{"num_hidden_layers": 22, "lr_mult_o": 4.0, "warmup_steps": 200}
MLP neurons of a small language model. Each row is named by its layer, matrix (down: output weights) and neuron, and shows model dimensions 160-415. Each number is 500 + 40 x the weight over its row's rms, rounded and kept within 0 to 999. Numbers have three digits each.
After each neuron's rows, "fires before" lists the tokens most often just after its 100 highest values on Wikipedia text that the model never trained on.

L17.down487:472536523479417488568508555563483491506470458584507553495518512531529478536487513423491460462514519539504479489512534486511539521455492525570491500524509472450414501512480558504480529585504511454472567507560450535445492458490516501533555408520482569477491512500432474508545528452492488484519584548569464463554548531471506507518490450509462488545484469540502496510538528474565551415485552520524464470531516511535466452499558540463464496458520473509500500471516564547572580496539536414465512502488516502479547478503564528497472522516522494517542482492529512536618419557483597492492534471496440542403444486410447477487493554443478455515541512447508524517538537560495517608462483509473501572471470522489536513522506549504528458509531496476430462461517472495488520465525553
fires before: ", ", ". ", "'", "; ", ": ", "."

L5.down649:412514510490460460493445521548484501508538511544593495479494482579521490545512461494519524512489462547472529521501540511497511544502544508497512419511470498530626502487451492528518538527537525446520530497487466518438503498454443527507469473525491464507568525486447395533493546512484510544510522496467531474468528497494521523475503484503524484475488523506492541532535493502523509561469525503445515496547506461456443495440484501472464410542497481658433543397456523503480468524510479586496427516493523513525521464539505512541511562509497419531462505574535338452528477525524536492522458462523459490498536470476533540510472516503472557527502466511571558555485535537548502464557491507541509494393474532492492450534541465492459484463497428434553512443503534467473590504511499
fires before: "\n", "ore "

L17.down239:566550543477581517544542462442462474531505429521512561477549494454520506473494463577562562535518571565431456526484459512456474570477578534501499563528523499483518574493449502480476442574526524450491451460549406511525528495573444517533504509508424447439541408504459426544528490502478512472481493537500505502495528550470530495554532488561478523522551552451428504497499488498442536414447516500564488517490563475507465475596506466531506593551490540489475493437516472483473549460481467488459515513534520478470446453523528444536575385494550443497495537547483394492494497505504516527514570476469487571509518498496477607546511547505531443492542482501528503520514506523496492520510541484584484548471503468542458481503504456494464476540497505486492569456479558571534477464527539
fires before: "0 ", "0", "2 ", "1", "3", "5 "

L17.down429:458425516514541499469468492435521532535483458580473504514589519477521536470532514430470492447490519488511529498466569493507492489524538506450531497478449507516457508511583426510437446531497505464538526483465469521398529492486512507470608511574458435517519565470538449491407446514564497511477476510482489568435457379627469431474490497465527480498549537445501520466554485535530543507462497466465513471513436485498520483519475478522518556516464476466467558395539469392491464557502540521456546529461508472504585496466559506490501537545516592527513514562450485526489459436518495521553499471505562468505546460573512507508426476527426570473526477520492523456510538376471497457534513528517518517517380501459585457544513466512545522509517505518533532526482537541603511523483451
fires before: "of "

L4.down1626:501568537486548498519479440518538553425478431515529512532453506415563469481520439527520483478418547430498530532488545481474503541585497535524521500481567551525484479459468517481498585566521491535443425516468554494567512563490475497498485423484503474560458451493477494524426539493457471485513444466527506464552512551546442503496468497523497527526552522528466539510434443452503482509474487507427522424498482448445522512485499524544404517533482504544506486525484543517485511521474502462560503519514443497414474515502413459466479473457465515546522507431512529483526481528566466492412506512504443493499540512508464505465486598439494521423517544506487499470493477542465568501552534422456463549481470543492544569478521509495475453513511525505531493507452566517591484518505591
fires before: "te ", "ted ", "tion ", "t", "tions ", "ject "

L4.down1319:445480578496588441548486512483498538499487537487499447529507588444460536441548462517507441528484517471516498479475466553521532541552549429547463501442568490450454612501386457490545575541488527516460508490463378488471465495568454506565408530462510483520553496493533520474498483459463565479522521482489463531504522484483508495489476466516510514558544494534481461496541499498507509498507461500513611529509514527461528433487478491506517514449522575440593436456507594472557476524473464516418532520472503481486434539488472514543459523449578530530517528546527507511476515462558543500449479484488463554473559499554476511463523474450501475512507512475593541495537467492531479524419489551418488513475547477521537556495532487505521558550512502494483533417523443528586472516565477
fires before: "ess", "al ", "ess ", "essional ", "s ", "ate "

L17.down1602:561541520506508575651536410507541532520457527463464549543449526513460515438439533431460507533551454551513473440501579506480501537566561527493605498518548486468500485440502473549484534480466463550549491540521476511556484469447454511474474525509511461476474500474504502469540438482447442487439532497512547552540447580528503553497495539468564513496542546515463504514505498515507526467461518553500529480498460508468498535456461491483503499561530481485494449528514372440489441524576538458581503505576480432466511450490512461525525483540540476514529497575517476474501459537471452476561531501529469526478538540501492517553529487585555444521521441435461496480441445488521506547485522496535581553521433544529579542518497450481502510488530481472533365532505541518541488461494441
fires before: "s "

L17.down450:535523526560513470503487529545457500505547452458487527410571473441466509568504478469547547548492536487522470551464512526499489489553512499541484508446465526476463527474465443407498540470419456549546516588540501513534563478501552502541498434573451489509524442445421495503446492395534549505514515509426540475539422488417491574633504564511478464473506494515476511512485471482451536495517460468599514501494506568509485531513487515533504553517531501445543495454447510514455470473518481479515460500485490521441455510449472527537505503484533470454577462398576494476582566407494545534534487466482519571515487452496518484497547474488549476456506473536485464497450505452452540534449547557567540457544546466538418478454443475454429545519542467443516523510491560527510455466552415
fires before: "es ", "ed ", "ed", "es", "ing "

L4.down1174:450450452465479512451438490501483468513582515524541501452425485467463555510488458496556437468498547513513493541431537527525443563497574501488531499485527492454517501536491466394553501499546455506543524547469446466530502499538476499504479512569549490513600526485530583509565462532491547543474533454524500470489507475484534467484467490517481480494506509498532490508517516444526461350496572472534466523518517514482500506474447450527488522491528524450512483524441428532453492527453458497536445470539483495509452546468546491493492510502523471508553499544467516445447576505448456488514511509506506471516565432506482513465552530477525542493578550483535502583492518528502483488527496449581476467638425469532475457493502488533559528529470471519627471541452478551547451523582522
fires before: "of ", "ic ", "eum ", "ic", "y ", "ent "

L17.down1357:504541497438587460593524527466510547489528486515548519518513491508482516507491539487514510508508515496449560488519478488471509499484503531545468484475620551533530507533514484531465451439475530495493456535517446461558540461505578478489483562487453534467495526494512532523516535432513422491500503515461436452506410403495425465492529544508486500508517528557495502479486438535534507518443593482399512466559460446449527444499545426512562495461584510490423446572473474473464550524522471495460541421484555533424526456543494464529500511487467447438457477461577588441539483450475501486496551490521530548456512564436440437582459493567483470399459535554505471585491465488578468430532483427536435465443490522442437538502440539446472400534488485502516489569482503526520527489577503
fires before: "in ", "and ", "to ", "from ", "on ", "as "

L5.down1313:533471547547383496529470471473502442546517479485457510493434465516478484474510523504527531534536556480516449507473422556581525510494471576549524497498556504514501468562545442597510558450492499495484495459494457527528500412444456477495440533515489489434497486482421442557495464517520463532501527442500505413496511516477531517558499496585505554527494463426511502444592566491529454494524487631515511513480509476505410495459580479493457523471523494567473530464477551499483546497415531503482480407462472530491558500500449511501515451487538401452491524478507443543479450515477529513563474456487461486562484510484492483480513426476491501484508486499444443484521514440530572514537625437539487502480504429455598464507487533526571540502441511477482480515451510510436441606520527
fires before: "\n\n", "He ", "In ", "\n"

L17.down1498:422521511501428500534530512499533544495438475440540473509471505461531510523509511501477543482448510473462500425427533437549490517527499529561481500576481510567497373519464528471563498574493514485501437428512454493482424505586492501505498500519523563481457527532510500515484435541457564464444482566508526524409448529469495547562552496529522566539502480555534442482502478423474480505576432603466428554469533553527530542465460443498508490562492487462494497487539559510491490533477559531547509468449535513486520454534528540495461578481533551562511478518562449537476510474524493439432463484508540606457461397551531550482525520493532467560495519511443519556504525547497543476447395493467486487547617455508400500589486516537495481454538475527521492517540445512467484504509503
fires before: "\n", "==", ", ", "^{"

L5.down53:494520503503472504467591507512503493515525530484526500465451450477522486522567532519501504486482477542539490497478531516513516545504406471537518449464478516558573526469475500546525460517484548485532508478498467394473583426428506442536473511465588531534492579496469466568526439465543590510508503477540430428525460535418491570526509464459411447481470465470470475526471464417468490502534483505487427507489506519501498510530421534508475493563507451510454523454521590493454455465522430460502468490461483530449518535571531462503538474533528507584457526501509450562506499517521514521411497539500438528491499533499519518513533508511481432463500532528419447487502523526527457497534541427547467512516490489481487506545406566555502454518500400482511563524502497512483495589405502
fires before: "\n", "in "

L5.down1113:499589458538511453529529446521550457557447432384532489478482517474480528548465431418565528460500488553469528558505529578505499476456480543507528490528442506446512481505517478476464528491494447488553549500521486484517472519544526441468477500427478489497504523558542516473486473493521458509510525514451516498505456499530502479490502457530431476485487514445450522533474479448450572493537535463496465530503575542521613441471493477434501553499516519483512555461515575510420524537485517507486443531476478502412524529457455452584481563564483486478509514417543486417543563494534467520556550496509562521438462490547526543479519494501510457508495533460497528529546500495535578489557536479499466521504525518514498520528509534511502501543511498549420462479495541512558552470568452
fires before: "es ", "es", "ing ", "e", "u"

L4.down819:488516478541532493441570484526500437477586531485545518505481508466533480513564526483548543521475429581558516503435526489533522493472434461505526417495502509519612504527504549552565419511478514482544534478533495467428523446424497445480458464459536474522483488547442434557517418461446555440510478424513451469498448523480467477509551524492466520477485460511520527544521480408503492501521525532428452494486503391534504439599407477572493471512504464576522504483490584474480430519474476523522495473479522511476514549554502462478583508545506526515418473548517433549520444473485502540490552485478524540486528497483480508464481459494548438489514575480473451516464507543545459508542522467526476515480504442493519510527454577503443473480448487466499511476498518499466507505517517
fires before: "\n", "in ", "on ", "to "

L17.down1270:466520545498512483500462515575511479481486564514512512527587474448530494470501504511507538524509440456522455536503516566490494550449501448488473459529545502601553496468500409508557541525519457512541487502523546503465496481520550490508524491527558453543515513536502536404560484437469517568576537486480539573488475507460455554455434521568487446520502483540496456472449491456491504555535499484479462558497528467493455489533488506391513510523525528525549508494489517474517481473509434533586513485569545457504519456433524478542538492498444522456497468432536490500477464496491470503479541520487463567531471545420562530516459499475543547435521554494517535474552565434433430487496467470548470409537420528508554475484539527483501465517530492451492445499510498543504484509453504
fires before: "the ", "Party ", "ate ", ". ", "ate", "or"

L4.down689:478492516414456468442508497503507520509483491551581434502466551451520519529421430476461549529536477473526506515517480567513521559414477513484470548573530482431509483561554492445458502572494524543506492446499507481494481458514442472486527515489522583536485497590582519439518485493470414469490531488559525568495470538521482485478520562537496540493482420489504455503569532514562480521456442472551568536469522532473457473494501431449499595488495509522574474446516523530518550446508443455506575482554561492427522534587577518446508571469504463484535574477519443407508468499531507488524487562528471558484483468470462508472502504474470464475555501511529431584426528455490503485494476457510470515462488567498550524566490496550472444454475502473466496472520470489513426460511516
fires before: "itec", "ae", "b", "vic", "er", "it"

L17.down1304:451441493551537561508459527562491524465468465495530498464513558521509521454547548607485466530497442585475490520553499488498525420445514449506483564555508531505519486490408528535566494509507528496535491495503464554495487506492499589434504519495519556482520496457498510506511479503505425519450486489520503421476466528449522489480571435487570509497509525467499451491452419484370503443505550473494491454499512498476509468519478530529565462485470487564446556522467503560494531597497544510502488502483494495430483465475471436481494545449458540582449469465514479504554551534492528498500511448515511535487486560506445518497529467536509551449409514509509457592568520517492612506491543533510557515515511559546411478486536505457466446413472529494547544510585473557471530531504419
fires before: "ia", "ia ", "ian ", "y "

L4.down1275:534551551509495539584500441527537562533478467445486466505485551434420508560571505432560506472466497533482504589530475465430486459580472469537454510492496433529495465503493527492435494520419490511556478445416560438488500543453480514535541533451453503527507522521444550499490503475525506500498477482500501576508485509500532469492534576461521485522541408454528429534486408475464519463454466578528439541561480519471516489562596484434471436560562533489521506591641433458532483459477535494471507482483483466544541503469472530553473521533505500438534551591565460514569475603588477519510446523496539508434481390556427538528579502466528514497461527497494505546522510512524521478527482518527561575506523496469487476479505486473490497462541474486565483548491542496527570512475476
fires before: "ed ", "er", "ing ", "er ", "s ", "s"

L17.down43:520623534498472435513548523527469478496475531508485510522555516491513474558524452499495452484532508493513499489430494560525529510536427501496498526575527546463551470521441509449531455523459447486446536476482489452540516465575463457581533546468463497509448480517497553508489416510477546478533544491469503533505518580541573496553523465538528522499573483513517475545489465555545470423544497559496448486481482532468489407476526512438496466541578510536477397499434497486464489581450551469565428500523505502532567502428538397524513570478508544549483481512533463384508508508487470534484500542497559501540509537488537548530543475555605537563487471464396524534476534511465498517532524458503507507560458564535552486504430539480446412491521576462484498487443556459516509501480515
fires before: "and ", "to ", "in ", "from ", "of ", "were "

L17.down563:447451517550455463507475456488523500538458574580481518465471457514556432471567517542488484455627504532370468510476481439495480547547538498460478551524545516455485521520541513507444463521477506381471518446515527481491448512556458474471511573437579509491537494493476518538463487543511537524552511530596537526554512509477461473496479516478518469506497546456522554512479531508592500537518478513606445510506508540516589465481515484556458515520539476484522501535538466515468560507534549465550440600494498513510472498507467493527445418422521478532468473439500506496486460427460483445450513427485500460550516552529522456460520507443485491540479575449497420451528501516488494501525414520451512544496474532541489487466484491487462492499511516540481450436605469470488482469470509
fires before: "0 ", "1 ", "7 ", "2 ", "3 ", "-"

L17.down440:505536530539497437477531421425532547454495517481488454545470487486487471513486521498465495543465455472464524472506489427518478453492554517503488539567534406534540596570450526500493527469488503586559406474498507419478473528486500490524504503489486482471445544551571498505503540516520512517523472464448551511509545493503489482529526459485499470467462493537513488504523489497550541492472532439496467552456484592481485453586499460460537486529564487500544570486495559462484565519531515539481496544558520424467447521576488449438561535508493457509502516549475456564428419516600552502449474525497474461510480522554468466475518525472524517555442439509433523513467508387529531504567492452461450443500487547518547484469401435559516467537478559509506424498501493555491460552532482
fires before: "is ", "of ", "to ", "are ", "was "

L5.down467:525566464399522518519539452506466516535521462549532554512487488529483536405480451475550506472476524555519471467460486481534473502507481410479491523489415508514554478498502501565585600490497520541498443537470537480411496500396485503498468581479490514508486511454508507494546493573467493482506460506487517509464529556520528545554469499483496520455497477452528566524497491506553405430483488555578537516542537449541454466469452475492501533508507526552487442407484532592579464499533505482431496495385496570481527476494510523550511494568527499481553521510466505519461530521549526503540472439421547508460503528547447497500487506557505508474539446502453472560487518435431464547519528452503410523510492551494484496456503514477451485537545531490485500411480505529498508485487446
fires before: "\n", "\n\n"

L5.down1424:504446522471583528449544522448516516514451539553561480538480536496455552525484520495465512544445542527597457487485534536452551575432470531456475494475495551485569462527477496535602401464500505491534501519463448445469516481477538497456521499513515505519535500500481582495497459534493462479465509564520473497510453507445506575525512536531467559458566456497427503483488489421502554458516481518544519480614571499447484481469517452567453480549517468583548524497508588446500524460463456494491464517488446526520607522604523525538498468476519502449500436545467459510529555565545485566555543558528540442542502471436479566599478525530498489521557446497504555561492486464495466471489491469523531527444493486507528544524526523440532505476532504513488521457477502535428490519537498
fires before: "\n", "\n\n", "History", "=="

L5.down1731:504503505488510474532563499602490420415546534413574505505552543438500486524479508444540513574531469519550600587493510463431493536466491477525484566485513521520527474539536435547522559456440486591509511450501587515474495534483481406494524515529494493543480417493455441560521507488510559427428445471543497520495515518495511546444516515481451508531499561495485513556519528469456502503482465509484517487526461525548503540560455589490500510546472565556526482446535531525474465527449519401453466549546524470480470569549493470493490574498448511578465492496475430441451512532562480541503509547485424491482445502476476552466474478506515491495583596470516522486522532504531428494494486494502486559494503472485467495540543428538476475484502447513509522527477552458440531406491476
fires before: "\n", "2"

L4.down1145:540510438506531513512571537554518543467447499501604515468516473523590559496505486566472475534594423520594525429445531474541481452574468516471516515459560507524506489488509516527545520560485500495493456454496583493477510499502458471558505525392447499613481513502501457506527476573498517519444497526491480479503486452497489542479477448477481472468480493479506555523453463506498451500479457489492530436453478495496550409516444496508582475531494512562544477456535568528474456531460460520524465535520506476517563464494523507464530546542505492602414495544428433494519450551453491513502467447368485521524433546481420552468484538542562492455519512491555502481449505482525386489519475558552559475547500492525514521488467548469480461487520548484524497529511491522486604513485533
fires before: "\n", "==", "===", "= ", ": ", "B "

L5.down1531:459585510503523506505517433531485447583458531470474503514522463531425461571478454497498468489490604531489514533440491503490495548486514467487505444526533548597512536466547479542461526489440391431572429564509563509462448524489509511511446502482526504432521507541505528529502485510527481550402496503415367433556491425471553501459570589507482505503496447523529494480466506452486492584424436457523520576534450505543470525492488578457532455514509507483539486594519522497421395529506498585508467468552515434500489451501521534483506492465527483511440574493509497579566508485536458481538476533493502575512525506455540457463517503546510437528576487453486536484520492477523475571522434510548503503572487503582577449543477480483486392523437552523520533542495511585507526520521461
fires before: "==", "= ", "===", "=== ", "== ", "S"

L17.down1615:495475524552547506625567511485424454405473481474511508528499473512486433443445535509497510534541488483531477433426474477478540486496540517518502504535479636555464491539555566584534486478516524507466487561446432484496496499501525562557522517459523438526446446442512510471553539524515573486486524552415489480483501486582497516568474511551544533518514561528515498454511520467509500461520503457598436492528540538524473490494585525520502514599529519513400479538500508513530543477481458483552523496476474449528500574478534469569455460519504544540432440503460484468475537500417564495602449498486467544511506453560553549488464522530456482476552489432490416558462475514467476441540474476419494547480583452520537539443465540525460511517533526511478551535520543482462380492441486
fires before: "as ", "in ", "and ", "to ", "for "

L5.down551:446509561537506479477531490466499484539523547404507564576535523500499466402489516406559500553507531424519466528555492482521466446477451520458487491523501492542480457508494517490503496488493529466483483514428436517523515428475452591532474466585511493468421448431508587486462541426492454545503520415434466475482509568526440456482457474492481532468448469493525504525440528463551471513557529564465546501470516469539567603505591524560508510484507467535556621527585464539496519471480443504516453477478487512452536505533531494534479577479475500497527492514504428530480523460494492483457508532484433547494480482498507486495532555469537532481527498564471460513407441478465444543502479473522400433517499464406565468441516528457481501479487422492493512479510521484510418520479444
fires before: "==", "\n", "He ", "== ", "In "

L17.down1685:472491589518515454456481493602480462494444513484550502476545507444504551538454495447486532572520511544558467482492579557532456490527496480535536569533575522530462485480524484492565506542531475503511472431445539549541460504506482490563430494480488490478541544497443472525505503488487439520512439453540509482511531519508458465499466580509542469515446523516499475536473518533458483578464512463515535529514467495503553522561477498469535509466500460429442511530516527439495546527503507527522484518476504559444466479523565483523454586485511507522467581498472547441511507535508560492505491512407462485461517561537476464526485494481436494413508446504566466484533466532471507498453500526443497480521415542526538367444520484511488534477477442537515475433487439457474394443489478
fires before: "s ", "ary ", "ate "

L5.down1436:493427459445471497507410498503497453519564581503577467524493506488447566524523499512490527491527558501482492542512529513458549464503436494553454539498539516505583456453540526570487468593600455501492479527486481544564488575506489555436561567536528428484478496483486465410521527534516437502447426540516426519514517521461511506532522566522500526492543482496437521522519461509509495494516535463440354480538495502462534503518527424518421564546467419461534489475489503535508499599474480499496511506404594511480508501555484495444528519461521444443518488500562544447468518565494415485539496552470552483478577560492549579512446504577532482512468472430534456467459519449511466512485485507454541537458587507499526430509534501469472493477484522480374395518537479487508474498505459
fires before: "itec", "ae", "ia ", "er", "y "

L5.down1489:423514552501472572461546536465445469498445441516548506447476478444464458532528474475530517510494541494572569443544495503560503473529457467488496445465526556530550503572530434520545498478552533574545515479466520491459466435457499510556479528518443478575547504536445485515546473541541479509568480514496513492464480518536441555536499450508478480508545478492450464447539558454527463466532488478409498511509529506577400393523496565496532446453490450463499392475558551513492473504418457541457565446491492520534505477459523517534540448411488526505495555549522565479545552543471489531535522524518534485453502544473471539484538516518502486537476523493420559550521497542560476536574456459521520434524516500516499492454454520482445469506575484535516559481470471482507477559466480
fires before: "\n", "\n\n", "al", "place ", "alist"

L4.down1244:484546558531436502518549512479516527513383507482461475446511487478545507551524590522455456525509547532566472564521561517481542532515518473485492518477439458550525523479473549515497499461531495464514508439476487433522566440473560461457561501460483458550508479502498551528507400527482520512547477519565530537530461514475478559514505445487429501506499435455474468488521430486485521435507467465514429520468519552498470444512470532580488515539493469528418517469477557490485492500558425474520495500453513510488504573558501451526514452499535468525482589473492486539559488575492539489383534531470432498490513543493499479518617509523410531527478502521433511557524543448519472517503501502546496513498451428577452463576457512573540470557455440463470503500507473454549546522486460
fires before: "\n", "\n\n", "\""

L17.down960:490539474539565482497508520461493501468432519486485409555574501475523428524541497524477485540459541525537532453514495530532509481547437496539475496540515606483531492480510503535555511480406488464366511509529449430510564518500513524573527488537427528482406516479469481482610484455428543476498463544452410474489476572431551577528448527569515482502586523488502510429479444468502487537433501554538546476504552513506504417491422450498472552498561505526517419524534490477489553543429431465515487493456500487488525478475518410507499512526470505584470575465508533545534479537468454556497485422556510558500461425450512517504549569514473539552506517486516454474489501485464410590595539496552523441492540499543501483481487462524484471506456542499508558472503544493438508484523527
fires before: "by ", "to ", "in ", "with "

L17.down1714:478493496419424464802568527493493496551478479511462420451497508545424495516426508457468467484514388467502497461518490518483503512452487466529479524509565535486534520590565501558547520488539476475513480503495453488508568496427508554540529574525589471532590442506497507527560525458556506526523507431468495548489566519471512455525527566527410545548504501466492477468524441526503521484542437655526493423463496502465458539500460533497462537418541486492525491481491547475486551497478532499451525488494529519523521420445591496455547474529534466485530485483481452575449447481529491536497504485461464445507513522474523527512540470468510431514508510493482498511504500470485495533534477470543484479512479494477448461532508518485473539498450528474476523494532476512496506545541480
fires before: "The ", "He ", "In ", "H", "It ", "She "

L4.down1685:490514471503444495422525443490487532489581508500539507541476444563499435455488494505506552483420450520483408544566524483449387452519466537557482529453512519532541455531494507517528522519458425493487484449527510538503444489479576482542486619511556500542512546449448452552493550469454513451511583554546474547499452523515525470489546440490501462515518518489458452512522479492511528491498537511481461481506439424511491465557544586502543525497558495505483433474640465483465499517545490520476460521452474525432472457483466427438500565486540510578480514485541456563493439483518494528458490513509451529565546543448421492456513570534463514500508501491468585485520461491473464501501481482561464512576438529508478489514536478511453468534479513492509474453521496479598535531486472
fires before: "\n", " ", "\n\n", "\"", "es "

L17.down1765:493526469473509493547492587515540488497488445551516630537509475525540549453434512462500531483431424497535487563564549520501512512470435533464438420516469435559391587472611495496528515461505435503443513539483466495435537535427525499543464537507493498460525477429513441483522507505519527489409537540516523512509411540558517403460540421525508521516423436519543500536569548466484538407495493516499548523469520517451453474435530576458574518549530464455453490534471472496517509504559525436523484464469519566539451464472485526563470570524467539504563510523437540517517534495540500503536446420499490510445487463473502538481473597524490465507513487507499523555519518498478551497507469490527504482454486468490444509514497462586556518455409542498518428546546526532468551439510518
fires before: "| ", "and ", "*", "|", "("

L4.down655:464427511530504446424579434511486539552563486523439508471477494476519555535566511476540492507577508429538525510582528507590514526509511520462448524487596550579490487471546485512467512454486574515455452489505447557425593436459493491491442476505530462447520532498545551485469497445531442505447454490454478518500526425505421458488496525512463520529519503480505540469421484444566418481480541494504486522496446501463480603464548528499513519483496540543483552479506543508522468474517461453498489419513458528450527531522493506490527567490503430543536477451503424504514483582535550500504504520453455568472485443492476535571507513489609466500476568530449497541410547455403458510458519464481499431549497491456515500508529511502516492567514527480505566493438515462484534568487526
fires before: "==", "In ", "- ", "== ", "He ", "==="

L17.down116:511508599482487569433474478500554474502458470443490480497455559477611460435446578532524505520532492478487518582559537539518440521437558546521465482499502548493421423501525468516469530559457485500507510528507466551534462491564483472526444594459515545475502530501469507436505475548494532473486479446591588542502536488499469488488490498499536430550469520525548560484471507473522496507460507488556496539517502456486520448420525434489484464441490503416497496454567466443489521457500525486422471447470491482461623579529473531541476524418531508516463512511512475458493424490483402484515527474512490552509475428499437534509534520435504444493453468519473535418484539475497479474503477485577456498542507455511570499587531559442481477523497447464511540557456531463513569495526463
fires before: "| ", "|", "(", "and "

L17.down222:459543483484484502478517461541506568510484475575408537455496483453484492495511467518509458530485488498448371499511505520574508493478505537533459559500527501543547533462527583478487616564501502548490458460495438530508511503437536505503488461571442536487521533533472508440478451402531523508463613495438527510535500457489532469497458500480486423458485514557479481529559564561469489526511540473499536443463493534463501465500531502530572465518555452514515498440488456542443462523543549484518498454561476482453518497586509513528476530511498490515509530531524522520522344479483486476521597515536491472486488511505534476482520481524499529545468472498482499513558486435497472495448537544617465433521544497547544539469482451575487413553466476535471491408490481511496562478429500
fires before: "; ", "\n", ".", "% ", ") "

L4.down1147:470514498531511473448538521518522506435533515451499515469444500469511525482488485469512586514472510471547466516530491455504448485591418472509470493509493515527534489437506488530481450503560414478469467485560546499524333505443576541547438521453510595509577450433472494489514520536495451555463505523486515527472422493533471491437504464580452500461452554466506446482530482550529484523528483566504457503504515466444473476499518513496548499489456497521497492523415437450521498562508506467473510538526475523465457427467532418466498499560491558532494543529523451528505457475549452563477467570561509574468489532527478510555520508501451513587559537529508505550542488519512490503442479472490453512553430510488540508512475508569402468484476501538457491478550488497488473410485457
fires before: "\n", "\n\n", "000 ", "\" "

L4.down1664:534514408561503457591515533493514465510488470514545528513534505493567461451436520445574484548535506511498542474510497507511480524471481467515492522537561471523429536562435429490481499498510480505508493558435554504535497485521500464515455489531510537502543482460540413456495510488495566446516504494570504493495483446484446458524477452474462491453450485520500487564497509475540473515433451567422506456533541384419527527527563508553509521474538543574515453468445404517477542503477529507533498498514541541410573462546477468484494517487450564549547392440538509531479540459544450574455425555519483563527455465566529499489475454500558476480499495500549537498418518609525522445443497529442479448499548464499493582503531536468509526544499480455508485488511515491451541519472466
fires before: "| ", "0", "C"

L17.down168:478486489523549455512490464523473548494512528505476469551517611452552509504514533470591448552438503540449534561433490464475492479460489474551470517508483450450492546567489529491498474481556505483434542566509505443485498445510486510471451438569524530486452505549450553497425589475490519551531498594432514481473492431475464502475519584490453547462503447515503471510503482501529535469496516409492485466484484455417541529469547440534526455518480547452512457491559530499535529523499498557488461552455541499411499549514501469477488539500527503487494545439569512427563589473518557524479534498449477492482534542541465464539503480572503535479488442430507561542477499479464513505466528506591515488450516529523515498556518489570457460551581526512514468425476477499519535515564455
fires before: "ed ", "ing ", "on ", "es ", "ation ", "y "

L4.down1790:459522432443557524446478561518530460549488469484479491586461466519424504495552503395516419447519555482487499470502481512446453503514456500542530479550567515482474564433540541537480513472512525478545498538467478517440530404577511585505467525504444534471491503494461518473515528508474484515512458500544504503546425471452472494560564564434510541470492520495505456495483528392539483472513525527489459554518503498571471497519546501492502569510484436550549521471558561509508535448494477474517506599485505544515538524512532552500488571536471591481496492444585461540496526548441486489490553474517420485420458464501564500526508508446527534480524511427497460433435396480556519472461527434478530486474404518495519497516487484559491486497557507544512479533480556522529512516546426
fires before: "y ", "ated ", "g", "er ", "y", "ation "

L17.down138:482483428491537497468478426435464438499481461460474502466475532551540497476492473490461492433592463535455462541490440495433513481435493451527512466547461482501487555541541509458492512587514483568452532528465463489520484470543505499495528466591477494414545514515510522490482398512505523556525479571468520488536499479542477451470535514533484455459514467501539478515555510456515539525466558452511520580504508464390503444496486545454524473561547521557488499518467480456509557532440474494467422485525546476504518480507538495508416600535559508572509531485494505497571556443518420561429495474551497495471489472441468487484537528495529429539443533510490556514554496451567525547516517515568443493495487583549481469491604504494530470501499511541497482526527522483465502489527424
fires before: "2 ", "1 ", "2", "12 "

L17.down1022:474447494544563521476507492502435463540524503439508544538513440474547452549498411508532503547459472505539548532513497526505477460511534513498466474485532554398492481489463446505525530515478512501510481528398526485434506559504545444499490514523586550546578515549452483437456559484565447483511469508532543476492532573487487436460569601471490434443495546474445478447441513562501503493501516517477496483444454582523430495469542519543475503447533495501483547529502462478486491479517498527508502488477518581507519505470482497434613500549551502537600410497490514484541485494542511475468466479506520485488507492542528523515594548501518473495434549565486393417514514548449505487445465509566557521418499526531533546538447501539472535515483508448551501450449534476520516499488473
fires before: "| ", "ani ", "an ", "an"

L17.down194:475493549480473454538511535418569442485495517525447480504467605529536541427549511476494478434534433508550499501555464482587495482453434469491508506556511469568472523481533539454472508534509504504507512473450488480484563507495499458509453547504434508479532533552452592546498541476470467558543593468480567486541511456544474578518537456518499506574414533557481514618502448538492461456455527471428534438515525524486499471521503447502584501476505530469528503565489553493454526511467497519530502499481476482541509499500538451478488501496453537454484590458563460487473487481468456537469447529501397496483551488512526487542533447441490500499455417476511536530443587451573542530451573483512461513501452445537454453501479559536456477461516512504507496452434441486492531483483505
fires before: "ate ", "ally ", "al ", "ated ", "ates ", ": "